Part of a small language model's weights.
Size: 12 layers, 7 heads of 64, vocabulary 32000, 38.7M parameters.
Architecture: LayerNorm before each block, learned positions, biases.
Training: a variant of Muon for these matrices, 10569 steps.
MLP neurons of a small language model. Each row is named by its layer, matrix (up: input weights; down: output weights) and neuron, and shows model dimensions 192-319. Each number is 50 + 15 x the weight over its row's rms, rounded and kept within 0 to 99.
After each neuron's rows, "fires before" lists the tokens most often just after its 100 highest values on Wikipedia text that the model never trained on.

L5.up959:75 73 69 37 47 28 53 42 53 63 40 68 30 61 51 84 69 51 23 17 52 81 49 77 58 66 68 67 53 23 60 58 87 80 11 40 61 23 42 59 60 37 26 36 55 44 50 47 45 39 77 53 56 51 64 59 79 71 67 42 67 64 53 27 92 45 52 41 51 65 35 58 43 43 23 40 56 49 59 48 42 57 71 60 44 54 46 36 54 49 39 29 61 33 46 62 51 37 49 28 43 34 65 65 42 54 59 78 31 84 48 51 41 60 60 57 59 33 61 40 59 51 44 41 57 47 57 32
L5.down959:14 52 50 59 46 41 57 31 69 80 68 56 57 83 46 63 49 44 34 32 40 56 88 74 39 47 59 30 59 40 58 42 40 28 27 40 61 29 40 31 49 75 37 52 67 58 49 54 35 43 36 52 59 50 53 61 62 44 61 82 41 74 71 55 46 68 76 44 61 29 32 62 77 45 26 49 55 45 53 44 52 63 41 50 57 51 48 53 63 40 36 63 57 61 82 51 26 21 56 44 51 35 66 25 53 46 64 70 58 69 32 59 41 52 27 48 53 19 33 42 52 47 44 23 45 53 61 50
fires before: " by", " in", ".", " to", " for", " on"

L3.up735:18 40 60 52 52 34 32 44 55 65 41 57 53 50 29 41 47 82 30 36 55 63 73 34 54 38 54 50 67 50 43 57 68 53 47 24 63 34 61 79 20 54 45 66 57 49 63 57 60 47 65 63 53 57 56 55 54 55 55 59 20 40 28 69 19 46 52 53 69 35 70 17 39 69 45 24 65 57 46 22 68 43 60 51 73 39 54 51 52 23 26 43 71 60 77 47 99 59 39 84 39 61 37 65 45 68 48 44 62 63 46 61 53 46 53 34 71 27 60 27 49 69 49 56 67 38 77 63
L3.down735:27 62 37 39 49 37 43 52 09 40 71 58 69 51 60 55 66 49 47 00 45 57 62 28 50 71 45 36 47 24 62 39 72 52 58 35 48 69 72 32 77 54 18 41 33 33 46 48 49 39 64 42 40 50 59 75 47 89 42 29 41 53 61 47 21 35 54 63 82 33 27 27 60 26 75 59 62 35 48 63 36 66 15 34 51 44 29 31 49 36 65 59 53 73 51 21 25 53 41 69 59 67 33 49 72 43 70 42 75 24 44 54 51 66 36 67 46 55 41 87 45 69 63 48 24 44 36 42
fires before: "N", "W", "E", " km", " mi", "^{2})"

L8.up1313:41 54 78 45 39 53 12 45 88 55 40 26 56 70 41 47 34 58 19 36 82 49 59 73 44 54 45 41 52 26 62 51 53 88 30 57 39 37 49 35 38 33 68 69 38 38 55 45 68 48 59 96 66 57 48 60 71 52 54 27 60 54 54 33 50 24 50 35 38 65 24 70 30 39 54 44 52 80 41 61 57 65 40 47 35 61 59 44 68 59 44 44 57 41 77 55 56 61 43 48 36 57 51 69 14 48 51 42 49 61 60 65 65 55 57 39 65 63 27 58 41 49 77 56 37 51 52 53
L8.down1313:48 41 41 30 53 18 57 78 43 66 42 58 45 48 56 34 61 57 44 65 41 28 54 51 54 70 49 46 51 22 58 59 33 34 33 45 64 69 49 31 27 66 50 44 62 67 73 55 44 41 72 36 60 43 58 47 24 45 65 19 41 58 49 33 40 65 46 62 48 51 43 46 58 62 48 66 57 45 51 53 32 16 63 52 52 47 34 45 55 38 34 49 26 33 43 50 68 58 63 32 51 25 34 33 45 59 54 72 43 60 52 54 40 33 68 55 46 51 51 20 40 64 52 48 69 48 72 69
fires before: ",", ".", " of", " in", " to"

L4.up539:63 25 56 44 55 47 42 46 47 46 59 82 45 37 60 41 47 54 36 35 79 56 32 68 69 59 49 52 46 55 61 49 52 41 10 59 02 30 66 47 73 29 43 57 46 71 30 46 33 57 68 61 61 80 63 41 57 50 57 42 39 77 48 46 49 48 54 26 37 37 67 51 31 65 43 46 57 59 60 58 40 53 61 74 45 49 48 54 33 28 56 53 64 41 29 67 48 56 74 40 34 40 50 56 47 37 29 71 62 34 46 56 63 32 48 29 49 34 42 26 54 50 72 45 50 51 71 28
L4.down539:42 52 78 55 70 63 57 28 42 28 23 56 35 75 57 15 57 71 35 41 70 34 07 57 65 58 33 40 46 42 62 80 50 43 37 65 50 40 36 54 53 53 64 46 31 53 43 73 52 72 59 46 45 39 62 62 78 64 47 66 47 70 74 54 32 72 55 12 52 57 31 34 74 62 79 35 57 50 88 09 39 34 22 82 58 38 36 77 52 49 28 74 60 85 51 55 29 57 46 62 58 39 46 48 24 47 64 67 54 61 34 24 51 37 57 40 39 59 40 73 52 45 73 36 50 49 22 43
fires before: " |", " also", "Track"

L2.up592:52 66 54 43 47 54 50 31 67 41 19 26 35 37 44 43 77 55 39 64 37 49 51 82 58 49 62 20 48 34 34 64 36 59 69 23 41 63 62 56 44 40 76 45 86 35 44 57 63 51 44 44 17 28 62 64 68 32 33 54 20 80 62 49 69 61 60 32 50 55 52 51 25 36 55 59 54 55 46 68 33 42 55 62 51 67 72 55 43 40 31 65 52 41 54 31 63 51 75 41 27 44 75 30 80 62 28 73 51 48 50 62 58 45 72 56 17 53 60 60 55 71 68 56 88 68 57 52
L2.down592:49 72 53 60 68 51 27 57 52 44 21 60 49 21 63 53 60 89 26 83 39 47 69 79 78 32 48 57 43 68 42 36 60 50 54 56 59 55 45 44 99 36 12 31 71 45 67 51 73 29 72 72 46 54 25 41 59 58 45 24 55 30 23 34 54 29 40 40 70 63 47 45 59 55 68 67 66 24 49 53 37 56 61 47 27 64 67 60 39 52 49 69 63 77 44 57 27 70 63 59 23 26 53 52 51 26 43 46 31 43 27 64 28 29 51 21 40 33 53 41 38 35 72 42 60 42 91 69
fires before: " |", ",", ":", "\n", ";", " based"

L2.up33:00 53 51 40 67 42 29 44 61 66 33 18 15 72 60 50 54 71 59 71 44 60 68 65 43 32 28 61 33 97 35 54 57 30 53 56 60 62 73 73 49 74 35 38 51 34 17 58 64 53 34 23 78 67 42 33 35 58 67 57 30 42 26 45 76 41 57 55 43 42 58 43 43 66 63 42 43 55 50 49 37 45 22 39 76 26 63 35 58 39 45 63 60 71 55 29 71 52 74 67 37 60 50 46 30 61 41 49 40 51 50 41 47 62 58 19 39 12 53 54 50 37 62 26 58 74 55 53
L2.down33:23 54 39 21 64 57 58 79 54 57 53 68 48 61 38 38 61 42 44 80 13 45 61 68 12 45 32 54 35 54 42 66 75 36 55 62 47 48 66 54 50 40 44 10 48 14 41 77 17 67 47 52 59 49 36 63 33 55 37 58 26 59 62 34 53 62 63 64 31 46 39 54 61 51 56 58 61 52 50 44 25 25 28 51 74 71 49 25 48 38 44 45 65 46 24 39 30 36 45 62 33 33 53 60 71 71 59 43 39 40 44 52 45 61 41 58 59 43 62 44 44 46 70 71 39 34 44 62
fires before: " |", ".", " pm", "^{‡}"

L8.up139:44 38 66 36 58 44 37 34 24 49 42 34 38 47 35 55 27 44 35 20 44 39 56 70 51 47 61 66 27 46 55 82 52 36 66 09 29 73 37 39 34 52 44 60 34 67 60 22 25 44 42 85 17 67 33 48 64 33 16 62 54 76 39 21 47 49 49 29 48 55 62 32 53 55 43 53 26 52 28 40 35 50 42 43 53 64 37 56 44 43 50 48 36 54 34 79 58 20 54 69 21 51 30 34 52 46 62 51 69 49 34 49 58 41 50 50 50 45 44 14 30 51 60 04 46 25 41 44
L8.down139:40 32 33 56 25 59 55 44 72 54 51 65 44 75 36 70 36 82 43 64 41 55 54 33 52 07 66 70 46 65 51 49 55 36 40 47 39 39 58 69 29 38 37 51 74 26 52 42 68 47 34 64 36 56 67 58 42 62 61 61 45 45 33 81 70 59 66 47 30 51 50 36 48 78 77 73 57 25 63 57 55 68 64 59 54 51 58 30 51 40 63 42 40 26 75 41 47 37 34 39 48 75 25 29 43 20 63 33 54 61 41 55 63 64 43 44 63 44 47 62 40 55 49 42 58 44 63 83
fires before: "\n", ";", ".", ",", " with"

L8.up784:53 34 52 31 37 24 44 31 50 48 59 58 51 49 43 58 43 78 33 61 33 57 34 55 59 33 13 57 59 54 61 31 36 33 48 54 52 56 83 38 46 43 33 46 33 43 45 06 35 55 36 80 47 52 47 38 49 76 58 59 58 76 67 82 77 26 34 64 67 61 45 37 70 39 59 53 70 83 52 44 45 65 52 52 04 65 54 55 48 50 77 54 55 33 49 28 48 75 49 74 48 55 42 52 48 40 63 39 66 62 56 70 42 57 39 36 48 84 68 42 26 38 28 30 46 53 49 89
L8.down784:36 72 24 63 38 27 57 36 66 26 19 53 61 34 65 47 63 52 56 48 45 64 41 63 47 44 57 74 10 55 54 72 47 25 65 54 41 29 55 52 38 54 62 36 46 75 45 78 41 28 66 51 44 41 36 39 50 51 59 58 40 46 47 26 62 62 69 48 57 30 79 52 52 50 50 37 51 65 69 56 51 07 36 58 80 59 46 34 73 48 41 34 61 05 19 41 51 52 69 84 33 47 20 43 25 33 47 32 59 57 65 45 36 76 30 70 57 31 59 51 56 61 59 14 51 51 51 38
fires before: " |", ".", ",", ")", ";"

L2.up788:72 57 36 70 64 54 56 47 52 57 61 34 53 74 77 84 54 83 58 54 99 52 44 48 50 24 41 55 61 47 61 49 38 42 49 43 54 60 64 57 48 38 34 60 24 43 16 59 49 63 51 26 52 34 74 67 40 69 44 59 43 43 66 39 52 45 46 38 30 48 24 31 54 72 54 38 18 62 53 46 28 51 39 57 56 53 44 50 46 40 52 47 67 55 30 64 47 64 55 54 28 42 57 27 40 59 37 48 95 61 51 15 67 40 52 68 72 44 77 38 45 55 64 67 87 47 51 49
L2.down788:37 24 47 66 23 65 57 77 73 35 67 46 62 37 32 44 44 57 48 33 57 58 56 36 22 36 59 54 33 63 89 48 50 39 32 27 51 21 34 47 61 47 29 60 57 82 47 49 45 60 43 59 59 20 34 65 56 44 72 58 60 56 76 72 69 61 61 69 35 77 62 38 42 51 61 31 77 55 38 36 65 21 31 46 50 38 22 46 70 56 48 38 45 55 38 38 30 58 61 61 59 54 58 52 43 64 47 53 45 23 58 54 53 28 43 52 67 59 24 75 39 45 61 60 42 49 41 41
fires before: "\n", ":", " /", " |", "S", "C"

L2.up952:43 48 39 52 59 56 38 67 16 78 45 49 56 03 90 38 57 51 42 55 51 34 53 39 44 49 64 68 42 55 52 66 22 44 45 30 26 73 45 65 37 56 49 51 45 48 71 58 56 31 58 33 68 23 65 58 60 43 49 54 49 55 29 37 42 54 57 49 56 57 55 42 51 53 46 69 60 26 51 46 88 54 49 47 52 33 54 61 46 55 39 29 26 29 59 62 61 27 76 61 30 52 79 76 45 64 50 63 56 50 45 58 56 49 44 58 61 59 43 63 45 49 57 48 37 32 74 59
L2.down952:44 55 83 25 49 29 50 66 34 37 56 57 39 42 44 50 52 26 17 18 39 42 62 33 52 37 62 35 70 48 47 57 30 35 47 20 30 38 42 88 71 52 59 61 33 44 61 54 44 32 51 51 66 93 34 76 65 51 52 32 58 55 63 52 44 53 53 59 39 48 55 58 58 43 36 57 25 39 45 37 81 57 32 30 23 44 67 87 35 66 61 50 46 59 30 31 52 57 40 79 38 55 21 51 32 56 52 42 34 49 42 38 44 56 52 37 55 45 61 44 40 67 68 54 56 57 65 61
fires before: "\n", " |", "N", "E", ";", "W"

L4.up399:69 45 47 71 57 71 49 67 52 49 61 44 62 46 68 60 38 58 39 32 42 42 36 56 74 51 37 60 34 57 45 58 63 56 30 34 18 52 67 50 34 37 25 27 30 64 44 48 58 37 68 36 23 38 66 65 62 49 40 53 46 70 44 56 29 42 46 61 57 57 41 73 60 49 42 55 48 46 27 51 31 21 10 30 82 66 57 36 58 75 53 56 69 37 58 64 50 54 52 48 54 41 66 37 92 59 37 58 81 24 43 81 54 69 59 23 48 59 72 65 39 92 72 37 74 61 60 37
L4.down399:67 45 62 49 49 55 46 48 62 79 68 40 64 56 31 35 28 51 47 39 42 44 58 72 49 51 52 54 45 50 21 67 54 68 68 55 65 36 11 21 52 36 58 59 66 15 59 22 10 28 78 71 42 35 60 80 66 32 58 76 62 89 78 44 32 28 46 25 51 51 57 53 58 43 66 59 78 42 19 49 47 58 66 23 61 68 19 45 55 68 56 61 43 55 57 64 34 35 37 50 52 38 74 56 34 61 61 50 56 44 31 51 52 60 37 62 54 34 33 90 59 61 52 55 56 57 52 74
fires before: "\n", "==", " ==", " listing", "s", "-"

L8.up552:43 55 53 44 27 20 36 63 60 54 63 46 68 81 61 57 56 38 58 42 62 47 42 66 49 52 58 53 55 46 46 68 60 46 32 51 45 76 30 54 57 62 68 47 39 72 44 34 48 52 54 59 49 30 53 15 71 34 62 59 68 66 82 63 32 65 54 41 53 56 42 52 51 34 43 68 72 29 44 49 37 23 45 69 51 51 50 47 64 78 74 52 49 41 54 80 58 60 58 90 62 67 58 32 48 64 72 46 52 50 72 69 57 53 70 24 35 45 44 57 48 37 77 50 42 79 37 49
L8.down552:43 41 69 41 61 61 50 35 23 28 25 77 35 32 55 57 62 42 27 43 35 64 38 37 52 46 63 44 43 34 40 73 28 43 76 30 61 70 34 63 56 53 29 35 41 56 55 85 57 49 54 43 62 57 39 75 55 39 28 25 59 25 48 19 47 52 71 23 58 59 50 44 58 65 50 63 45 45 56 27 41 55 40 16 58 48 44 48 52 36 50 30 43 35 30 46 41 40 70 37 53 08 44 38 57 36 65 43 52 33 83 54 40 22 50 52 44 30 55 54 26 27 50 66 20 74 39 85
fires before: ",", ".", " of", " in", ";", "\n"

L3.up109:46 39 30 71 55 47 42 51 35 64 71 27 82 31 66 41 56 77 57 31 71 61 65 67 57 27 44 82 60 66 51 26 52 62 30 39 61 44 26 57 27 59 25 14 39 40 38 63 28 63 43 48 56 20 51 29 56 38 75 49 43 57 44 36 52 32 35 41 39 30 67 15 56 41 54 37 34 41 41 48 29 15 36 71 64 25 53 34 37 44 47 34 49 78 58 50 58 54 57 42 51 72 65 51 41 42 43 49 75 48 54 32 29 50 40 32 51 59 49 52 68 67 66 56 52 37 58 46
L3.down109:55 34 67 46 48 47 62 45 39 42 69 48 27 57 43 53 31 49 28 34 55 70 68 43 63 43 43 30 61 60 55 54 50 39 63 36 63 24 62 67 44 77 51 48 41 59 47 61 33 55 74 54 65 31 69 51 65 62 59 63 45 59 40 33 69 66 64 46 78 38 66 63 69 39 69 54 49 53 73 45 24 54 37 38 35 28 88 37 74 30 46 49 73 31 57 22 60 65 48 53 49 35 47 39 50 63 64 51 65 69 51 47 50 69 33 46 33 21 54 48 53 64 32 55 72 28 49 53
fires before: ")", "==", " ==", ",", ":", "ed"

L3.up983:66 34 56 59 54 69 33 47 25 49 45 60 59 56 55 40 13 26 69 50 55 51 56 56 46 60 51 32 10 56 19 38 60 31 32 50 52 69 56 63 82 33 34 55 22 56 49 46 41 60 40 74 64 64 66 41 67 79 64 61 74 74 75 68 48 53 20 47 21 61 70 47 47 78 53 31 47 55 35 58 50 44 47 68 53 28 50 71 57 75 43 32 46 38 42 89 37 21 44 32 61 51 30 45 55 41 49 62 86 38 43 53 60 54 36 65 60 50 45 74 91 65 53 52 33 55 45 54
L3.down983:43 27 28 59 35 68 63 44 05 44 58 50 37 75 55 52 48 33 51 62 39 27 36 54 57 66 58 55 55 41 58 32 49 45 28 64 37 64 27 46 34 49 41 48 47 70 52 34 48 48 58 22 48 79 16 18 60 40 52 48 39 36 61 63 38 32 37 46 55 49 40 64 52 57 56 57 72 66 49 08 35 73 39 44 42 46 42 56 69 44 38 67 43 64 20 51 63 44 40 11 39 51 51 45 58 37 62 30 79 33 59 36 60 63 66 43 53 60 57 48 79 58 50 63 50 32 31 60
fires before: " |", "\n", ")"

L5.up1135:41 55 74 57 68 18 39 55 56 36 28 57 65 45 25 60 55 73 52 18 50 62 41 47 78 51 47 79 30 66 47 24 65 32 38 43 64 71 37 41 50 52 46 57 32 47 43 52 52 57 26 66 56 72 53 66 59 48 45 71 37 44 41 57 51 43 52 50 44 28 53 00 69 48 40 45 60 60 65 21 57 57 51 44 40 38 35 30 53 47 36 40 46 42 63 35 39 72 51 71 62 35 29 61 63 47 44 65 88 52 62 67 81 55 52 26 53 54 56 18 48 52 21 25 34 67 56 54
L5.down1135:41 62 37 76 50 51 53 78 59 09 44 70 69 46 63 64 61 56 45 51 27 55 65 41 45 57 64 50 39 24 51 29 43 37 62 29 41 54 46 38 42 51 58 64 76 52 55 47 60 47 46 47 65 49 00 50 42 63 59 69 46 70 70 41 34 53 49 55 69 23 55 54 55 63 23 57 41 51 32 51 34 65 29 46 19 36 56 34 56 45 52 41 51 54 59 32 46 53 62 82 57 55 37 57 71 42 39 59 40 57 51 38 45 75 53 53 36 40 09 27 53 38 38 59 19 46 43 54
fires before: "\n", "N", "E", "W", "---|---|---|---|"

L2.up1050:65 62 81 73 56 85 38 50 48 64 56 65 39 64 46 38 67 44 17 54 69 49 55 53 50 83 42 57 29 51 28 54 68 27 39 43 93 41 45 72 59 35 56 50 38 25 53 72 30 66 91 75 47 52 40 37 35 57 71 47 45 31 61 23 40 29 50 49 30 39 48 57 60 66 20 20 55 62 47 33 56 67 59 25 70 33 43 39 55 27 76 37 59 57 55 39 54 52 36 51 42 39 43 43 47 38 82 47 56 70 46 72 31 65 48 60 61 49 51 70 69 44 54 35 21 44 53 58
L2.down1050:36 58 55 57 61 26 39 59 68 72 36 58 48 28 48 65 60 51 28 63 34 71 36 63 61 30 31 38 54 44 90 43 47 59 66 50 22 50 54 51 61 58 82 68 38 75 53 56 69 68 41 54 53 68 88 58 57 41 51 44 78 58 54 63 51 62 59 56 52 36 71 41 59 54 56 40 57 69 46 59 61 56 36 23 47 36 52 62 79 64 62 22 75 75 47 48 57 70 94 46 48 69 65 49 57 61 39 49 38 61 60 46 55 50 56 40 49 47 58 47 44 56 41 27 51 40 22 57
fires before: "\n", "The", "In", "=="

L5.up514:49 39 50 30 55 60 44 58 58 50 30 49 54 51 36 74 55 31 38 64 61 54 33 61 41 76 42 46 40 49 49 49 60 47 51 59 56 55 78 45 42 34 45 38 27 72 42 46 61 56 54 75 89 39 34 34 39 24 64 29 52 75 69 45 50 44 47 49 40 53 63 65 37 29 85 32 34 63 43 60 81 41 48 48 67 78 50 18 45 34 61 74 58 23 60 69 19 50 81 29 41 49 54 49 28 36 54 46 50 76 42 45 71 46 17 66 46 47 15 37 59 49 67 72 60 43 44 38
L5.down514:39 60 78 38 78 60 76 39 50 33 48 71 79 41 50 48 57 61 52 52 34 35 49 40 39 50 17 38 44 65 43 27 63 59 72 42 63 38 46 55 58 48 78 24 64 68 62 57 61 44 64 49 51 57 55 65 53 57 54 85 58 63 56 64 21 33 22 39 68 47 35 87 47 41 57 53 30 79 64 50 47 22 47 40 41 58 50 24 42 42 45 57 42 89 65 58 49 43 61 61 45 31 39 26 62 83 51 27 47 65 49 42 53 60 40 71 61 48 62 51 38 42 59 50 41 21 58 54
fires before: ",", ":", " he", " |"

L5.up1187:88 69 48 65 56 37 38 70 45 55 43 47 34 52 77 37 67 68 51 52 52 44 60 53 47 52 64 48 53 37 57 52 38 27 51 62 46 32 26 76 76 45 46 42 53 52 35 50 44 54 52 54 15 39 25 52 40 51 63 77 38 35 34 48 50 56 24 52 48 50 26 44 44 49 26 50 71 33 59 37 42 40 55 60 80 83 40 89 34 24 47 44 41 66 38 30 76 49 65 50 37 43 42 33 41 49 41 66 79 52 43 60 37 47 48 26 50 46 50 54 32 52 54 43 55 50 62 66
L5.down1187:34 57 17 54 47 43 47 57 60 28 51 56 42 38 39 40 38 48 51 66 58 46 51 51 56 50 59 40 60 46 35 54 42 91 56 74 36 51 15 56 66 49 39 31 45 44 58 74 46 41 60 66 37 46 53 37 42 63 76 29 71 49 73 39 35 64 36 51 40 69 48 82 25 48 65 66 66 40 33 84 45 66 43 34 58 63 27 85 79 54 61 52 57 61 39 47 41 35 67 62 57 65 49 55 71 58 60 59 76 45 29 50 66 50 45 21 72 30 33 71 46 35 32 43 51 54 32 64
fires before: " |", "\n"

L2.up912:71 29 32 79 51 45 36 39 57 26 38 32 49 22 51 38 58 64 46 57 56 61 46 53 61 80 47 39 41 31 47 46 30 39 44 43 64 65 48 61 49 50 44 58 52 38 79 59 48 31 57 78 49 46 40 46 47 61 67 51 13 73 64 73 57 29 57 45 61 58 37 41 48 59 50 23 59 35 50 41 82 70 55 51 33 41 61 47 64 54 22 71 35 56 60 77 48 49 65 55 61 85 56 59 49 41 46 61 47 58 34 59 73 40 30 27 58 32 38 57 35 38 49 54 48 53 47 46
L2.down912:44 51 27 69 80 57 59 85 42 49 28 11 51 43 57 46 37 73 31 52 77 35 72 45 29 29 54 47 51 12 45 58 50 42 45 52 51 65 51 47 54 32 47 52 24 65 79 46 58 46 80 66 47 32 58 65 51 52 23 45 44 44 78 05 39 43 47 39 74 48 32 47 47 63 55 20 18 50 58 55 55 56 49 30 26 64 59 59 68 35 56 50 39 43 66 39 47 41 39 64 49 48 48 68 67 26 54 58 67 44 40 72 55 59 71 66 45 56 29 37 34 60 45 42 64 54 79 91
fires before: "N", "E", "W", ":"

L4.up687:27 67 54 61 70 23 03 51 32 78 58 42 53 51 48 47 14 40 53 33 20 28 24 37 31 34 35 49 55 63 56 25 51 65 00 42 47 47 26 44 57 61 50 50 63 49 50 39 22 41 50 60 77 23 71 32 41 53 79 70 51 36 46 32 20 58 59 65 41 45 64 56 26 62 52 67 39 70 46 56 44 62 56 49 54 54 60 31 56 69 49 99 37 53 74 64 39 41 92 75 29 61 42 42 35 61 61 21 65 29 63 61 46 62 40 47 31 56 43 40 47 44 52 49 46 32 38 51
L4.down687:59 53 62 64 38 33 35 74 70 49 60 52 48 60 65 27 35 20 27 29 23 25 35 48 44 36 38 51 44 44 49 68 30 36 55 37 41 96 47 34 55 69 43 50 32 25 64 44 20 41 54 73 65 70 61 50 71 58 15 65 58 33 84 28 64 45 54 20 59 45 64 39 84 56 50 58 29 60 69 40 13 46 46 31 43 23 88 66 51 72 99 30 62 62 18 55 42 24 91 61 42 53 45 46 39 64 39 47 23 27 65 50 44 48 54 43 41 70 46 64 39 62 76 54 45 49 52 49
fires before: ",", ")", " |", "\n", "),", " ("

L8.up396:56 46 64 56 44 38 44 42 54 44 45 53 74 55 76 72 99 63 68 43 39 51 43 53 57 25 37 63 67 58 61 65 72 50 54 36 75 99 47 41 41 38 52 66 40 65 24 30 52 47 52 39 50 55 26 47 46 35 42 51 27 74 51 57 60 38 51 60 53 59 67 43 53 74 67 64 24 68 19 39 41 22 49 58 65 64 13 18 56 70 39 31 50 56 67 53 55 37 34 62 54 73 39 67 43 66 55 46 34 62 29 46 49 51 45 40 60 49 61 46 37 67 48 50 69 74 46 56
L8.down396:32 32 50 44 41 45 42 99 62 37 70 33 49 58 67 42 14 44 41 61 89 57 69 60 51 55 30 84 30 60 41 35 64 74 46 33 28 44 70 54 59 62 82 20 37 54 65 68 53 46 51 64 51 37 62 85 49 57 55 29 54 48 48 45 76 48 50 48 47 44 44 27 39 75 47 39 27 29 60 76 50 56 35 52 49 41 84 61 38 56 79 42 75 31 46 39 39 45 14 30 49 55 51 61 51 49 34 30 54 33 56 25 60 53 38 45 63 32 49 33 35 62 46 42 32 63 25 59
fires before: ",", ".", " in"

L8.up330:62 51 56 27 44 32 48 77 47 55 21 53 71 56 71 61 29 70 51 57 57 42 72 71 47 47 62 60 31 28 64 56 49 44 49 26 44 28 56 31 37 26 61 61 61 57 42 13 41 50 53 44 67 44 53 28 24 54 25 39 62 57 64 70 33 55 56 36 53 31 60 36 29 43 63 63 53 46 29 52 48 52 51 54 52 55 40 52 58 61 56 36 42 32 52 57 48 58 41 49 60 63 56 44 64 65 48 69 51 76 45 60 44 28 62 32 65 56 36 64 61 88 60 17 55 43 10 73
L8.down330:75 56 40 51 51 71 35 20 46 61 62 19 38 26 53 36 61 43 38 76 33 52 40 46 46 32 91 40 42 57 60 42 38 63 53 47 41 55 48 44 55 62 48 44 51 42 30 54 60 64 44 46 22 60 67 39 47 46 73 53 47 65 29 53 55 65 58 63 36 43 38 74 66 58 52 53 64 43 78 77 43 31 84 53 41 61 68 73 33 13 37 48 24 00 48 48 72 37 57 34 71 64 32 17 51 31 54 37 61 40 68 56 26 69 57 38 55 63 59 42 46 28 51 30 55 50 57 59
fires before: ",", ".", "\n", "ing", " the"

L8.up1144:42 40 57 41 54 41 36 68 58 56 65 29 40 53 35 87 66 36 65 57 63 65 46 43 49 36 41 65 53 33 99 41 27 57 47 43 63 49 38 48 17 41 64 34 42 72 44 41 52 18 66 79 38 41 42 53 69 75 41 60 48 62 49 54 54 53 59 70 65 48 27 75 31 27 69 51 52 78 48 82 56 56 56 73 39 68 38 48 46 57 30 37 70 52 51 66 49 47 39 55 45 44 32 52 45 74 41 28 73 73 44 60 59 46 55 32 21 50 41 38 56 82 44 31 43 16 46 92
L8.down1144:52 61 58 62 57 52 46 50 51 80 75 64 47 51 25 47 71 99 46 50 42 74 39 65 55 39 38 58 53 59 55 57 46 36 57 43 47 36 52 22 49 24 41 38 72 53 39 50 49 66 24 36 32 55 71 60 51 55 46 36 61 55 42 62 68 67 68 58 63 32 38 30 62 61 67 84 65 67 49 27 20 43 23 35 40 71 61 37 63 26 81 47 29 01 52 30 48 52 59 55 62 66 54 38 92 33 55 55 46 27 52 31 34 54 28 68 63 59 74 54 50 49 73 53 86 39 08 65
fires before: " by", " to", " as", " in", "ed"

L2.up1027:45 64 67 46 41 45 34 41 74 46 51 54 70 60 32 48 48 57 48 65 59 42 68 42 45 66 59 57 32 41 29 57 94 57 50 52 53 39 45 56 44 57 75 73 46 43 21 57 38 29 62 54 45 18 58 47 52 54 47 55 45 48 47 45 51 54 60 68 72 49 40 51 43 56 56 51 55 60 59 52 33 57 69 42 65 64 49 58 48 72 62 48 48 45 43 63 38 79 45 28 16 64 44 40 61 29 45 30 56 66 47 64 35 66 25 74 43 38 30 63 51 41 58 40 74 45 34 73
L2.down1027:39 45 29 50 36 38 34 53 57 81 62 38 57 57 68 50 73 62 49 47 42 52 51 29 32 43 65 42 46 43 45 45 84 54 29 75 65 45 55 66 82 61 72 45 59 63 50 57 43 31 77 47 72 40 41 25 21 62 63 48 49 47 62 70 81 37 52 59 24 68 49 61 42 59 73 31 52 39 66 59 24 35 53 20 45 57 49 61 58 62 41 41 34 40 11 45 46 49 57 61 35 25 43 28 24 57 56 63 60 33 65 74 29 71 33 41 24 45 42 58 44 36 43 41 41 59 50 48
fires before: ",", ".", " in", " later", " of", " at"

L8.up705:57 44 47 23 30 42 59 73 81 46 07 57 44 43 60 38 76 35 64 96 40 80 56 46 30 68 58 29 58 48 47 64 59 68 34 45 66 30 62 29 40 52 41 45 52 44 23 53 47 61 82 50 42 17 56 56 80 28 40 43 41 41 44 62 73 61 69 39 58 47 56 27 77 47 24 65 73 18 57 61 30 88 23 47 59 54 74 62 59 62 44 23 46 47 60 64 34 43 52 55 64 42 71 41 55 61 76 61 33 57 69 39 33 62 64 34 49 77 33 64 48 40 59 41 40 51 30 62
L8.down705:48 37 55 42 74 59 38 54 25 59 42 30 40 30 30 36 53 57 34 33 50 18 44 46 37 59 35 59 51 73 45 60 67 30 70 34 51 55 49 50 57 63 70 38 44 40 26 56 53 39 39 59 60 40 45 70 58 54 82 36 56 44 43 36 50 44 44 66 90 65 67 44 68 52 45 51 40 39 58 46 43 37 40 54 58 55 29 28 54 42 50 63 65 37 41 75 62 59 66 41 85 31 50 35 30 40 41 41 70 64 33 52 35 36 52 27 48 57 35 37 51 45 19 38 49 55 42 68
fires before: " in", " to", " by", " as", " on", ","